Weights of a small GPT-style language model, trained from scratch on English Wikipedia.
Size: 5 heads of 32 (1 for keys and values), vocabulary 8192.
Architecture: no biases in attention or MLP, tied embeddings.
MLP neurons of a small language model. Each row is named by its layer, matrix (gate and up: input weights) and neuron, and shows model dimensions 0-159. Each number is 128 + 24 x the weight over its row's rms, rounded and kept within 0 to 255. Numbers have three digits each. A neuron's up and down rows have the sign that makes its largest values positive.
After each neuron's rows, "fires on" lists the tokens most often at its 100 highest values on Wikipedia text that the model never trained on. A number after a token or word is its count.

L2.gate179:173156157124154138112143081117152112101190115133122114146127141163139119101151135154111109131126157151138092129170125141156126135165116111137096138149139105077145145107083125085104121107111142128105139061139150102137132121127087136094135128135158118095078112142125144140124122139120142150148154127109139111150124135110161109129129094072125107185143128160102141104129151114150152142121134149189109193147112152148162129090134079142150117137118141139076147107111138098152113125144152
L2.up179:072109116166140154154134127117144093105140150085097136181117126102114141133172110124119122133167132129108090137155176109137093106117125141108153134076130090140150132104094119077184137132162125156103139161156113124128144141123076102130161127159100125139124125134148111147115134119142126186150106121123109097133109130117116119098130156104079121139117128145147073124108104130110152130104135097127161109181161145106139122097137141137124093115156151135149152094175131176111149123132089
fires on: "c" 34, "ab" 9, "cu" 9, "su" 8, "im" 6, "cc" 5

L2.gate715:087121171107116099137129127143106142169127153165116125122151162146121166119132092106091162171124117133112095171102146105124144145176135167090134153109203111144101142122130084124087165101141121127135121139083135125071127127121126116110132126094132125104138146114116097162113139106161186143142141059108173130157149125106124128102099119121141122114135099120188140126097119125136146098137079140115107114131181126132123155109144118154118118109093135146118086124140134122124129116117138
L2.up715:069123133109127092121148131140120152148126153167085076119122129140101131117146111076119141214131123108096118146114165113150142123129114186116127158103156150152106131114093073152104147098128132131123137124136149118099141127097121105107108182106142120116143143112095104125145126111161137122100120070119167121147168119126135149133101089121096131134165128083170119114141131117119155126146117136118129113090179145121128141101172136112133122113122138094089103120178146106106136099132117
fires on: "z" 61, "tt" 12, "iz" 6, "tz" 5, "lli" 4

L2.gate776:122137138124147138108161147153078106172143173126119162089112124109148165125124141110131113126094128132159156163116167134135135087108111127097137104136095131121142124118123158107139129113124141115125111187138167107111179118124098155120143146132126108154148130100142132141147086122176146138111137139115099114159140144194121128123133158087117131191130102106138138126124125127215105132119119150124080167137168108136146076165063146122117139108141139115126148122135122149117116141150166
L2.up776:131139189117116127153148119069087159067149100125166153119156111122127087127136097145158132174116127126093144120148115137121096127153140127167152110146187141154139165117104113083120144081151127148158145113133076092104182107103133114138112135153123105144096133136117135129101156146077157133178179132124090155090096131141115139128140159108152164113148124121112145142125125144105112174083129112117115099156109143132116118146139134110134128119101093125133134146113101099116117128134109
fires on: " D" 71, " X" 12, " L" 5, " \"" 5, " Z" 4

L2.gate27:142135165137144112137141150156135147200176109112129109139094125099159108160173118138110157103126162132108117148163161161155127122145128120143133132171150115086125131156161134148166124108138122100112120124177106143140134127082129160171139103151147148146098142081154140139122166150125146111142086098100156176079121144147140143097073143106107113130128136135117164137149151176152137126122146147092112125119102121113137084139120142136131164149158123128166157137126115082083136119151121
L2.up27:127124137150082091089128105137127163143138133147169120164095113112133151132124101140128153157159147140135119144095133127111101140128155098159164122155190095118148161081116142120141108167117124139123086111137161094105107112129095141107095100146120172095101138134138110103122125118102124168080150119200146091118127145129116126118125116152103164112098095090117187103118119144150127110166105122150159125105100134098083112135110132140143078106181126156132115131123122123140155117131151
fires on: " a" 27, " World" 14, "ca" 8, "bo" 6, " United" 4

L2.gate14:122106134139125075166136139130108126139132155150135104086103122143121116136174122131130127122123136177125126154156127152128136075160129134118134150158161112130135112147127145113120128132107053141099076154113154136153155147130131150125146139084078170131124129086108128145116171148141135105123128127127188116114140116108117105126192093105140138066149134126115124159120181133147094191153164147078127103153092124104128141129136127116130144104125129124121125145183106158137142119089120
L2.up14:143161122082114163108116140125122146111133172142152125128095126146102107138111126126143112152146107140142096106110120155138114106147077136161149161127142095111139154109093147132123115124033097125112087137096146119110115114130155154152117106117140162132146148076114101124071099128118155109118130114137191159118137136142124112124149126110172160109123087142103138076131095101145145116154155110072156099136108151128164121086135124079123143125104086138109109143139111159123129144111132
fires on: "0" 21, "e" 18, "ade" 11, "6" 5

L2.gate530:120111125114070102133116110140135106161151128106114132137108113124085143128126119136111117172073099153127118146164130135173132122133166118148149095122106135108087080107154112144142152117105170189109122104106125140151151168184180121115077156145136126104155147167115093095121107126114127123118119162138147114171153100138124116130125137128160157140158136103127127181129119117123094093135128134117187133098130108136109138094092128139089148095099114131184111163145106124124121115106118
L2.up530:108137069164180115147146113144109114120155130158162146140086115148101110146126136113137122116112141112109069115132108149106108118140060129108104147091152137118142134099157115144164122126120119158147158157145129111113125139128124157094102137131114137134088138151152157164140131143155116148108142103175119104123127152139096116171079126123137120143132080130105173153120157120108097116073073104134163128084132138133110163125125161168140111102151137111129163142147123084116121189129130
fires on: "us" 20, " in" 16, "en" 14, "in" 13, "e" 12, "de" 4

L2.gate710:130154096125111107104109131109106085140103137144095091181110154129125148136090135101117121156147127127158119123124134169079106160112144151166122165134106133066136157138129117092163132137103155101134116106184097125154151108131104157142163109151127162136110130105170152157136152131133131165092108124142154107101118163087118148150145126128099109146134101148152113140131141117121132120155157137096099106057143164066105135140093123142131142126132120179170121124116135138090159153123130
L2.up710:122129113134142103147116148102114145087091112149136150134097099131127158065125126108129129128131140124151150087126187093111085127123103119154147145110106133091091156136145121121133114150119121144100132109137090128155139134148133161172164111162090139098106114122165136117122129156136117130090126153118073074149140141140132171153092126124077078143112146129144117133117149114119131105183180112127138116077095145114143176134099093128131143090100147159100138104114095129116150166115129
fires on: "." 36, "de" 21, "D" 4, "C" 4, "," 4

L2.gate397:146137115111122077140131118099114138132145152105091142091150148138170114150088087121112106117123118118114146137174125163141102152136144094139134134114127120157154085130137161127147176118153161136157086120146125089137122154117140089135124107153115161111137203106088142143147159122105126136113145086115179140133135107117155147149158098115111122142182128132113090132138116125091112151147118140102127142150161105081110103192130103119166151138156094115162090115155095128107130131111155
L2.up397:118132128140142102145148117103102118113169145147143117087142155152180099115096141117136130140131115105129125096145144093116115190114115126147115104112105148147113091119137110144137142124139129134146150137136070109141109107129133112125139170108118164123098130156104108177175145116116104130147097118072101162148135124152127125165107113135122147121118135184096089125143136095099123148164169141156104085155108117100125103160140061118153131127162115124164093118179081090138105164120121
fires on: " people" 18, " children" 15, " men" 15, " players" 14, " students" 10, " artists" 8

L2.gate644:088101139111128165112120153144115106137127125113158083147101147103128156134127148115142115132115143161157097126160153121111083123175109108106116147109157083116134140115125120087120101144162128082095139055104150151125123128146112163128105123156133133126128103138117158153139132126088123147116174150114169163152111123084134177105106106126094096123138105120134143140169102147080125129150180165092146103083152139109121155094142127106159112163120138122150167113130095110171105126118125
L2.up644:140096141132138139153138159175137156125131147111164096090126111128116133180141142111083116165096143111116091112154191104132133160115116168137100152109179156088140132124124107095147137164138145126084140135117144168124157165107109152146178131144111136122128138134112168134068123110074130150132162158146104126137117121119103157139105100128117124086101121125131114119153141096101145099066126157135151086131140106115130115094152133154138131113139126118157159154129100124139161135111075
fires on: " later" 37, "se" 22, " also" 16, " sometimes" 5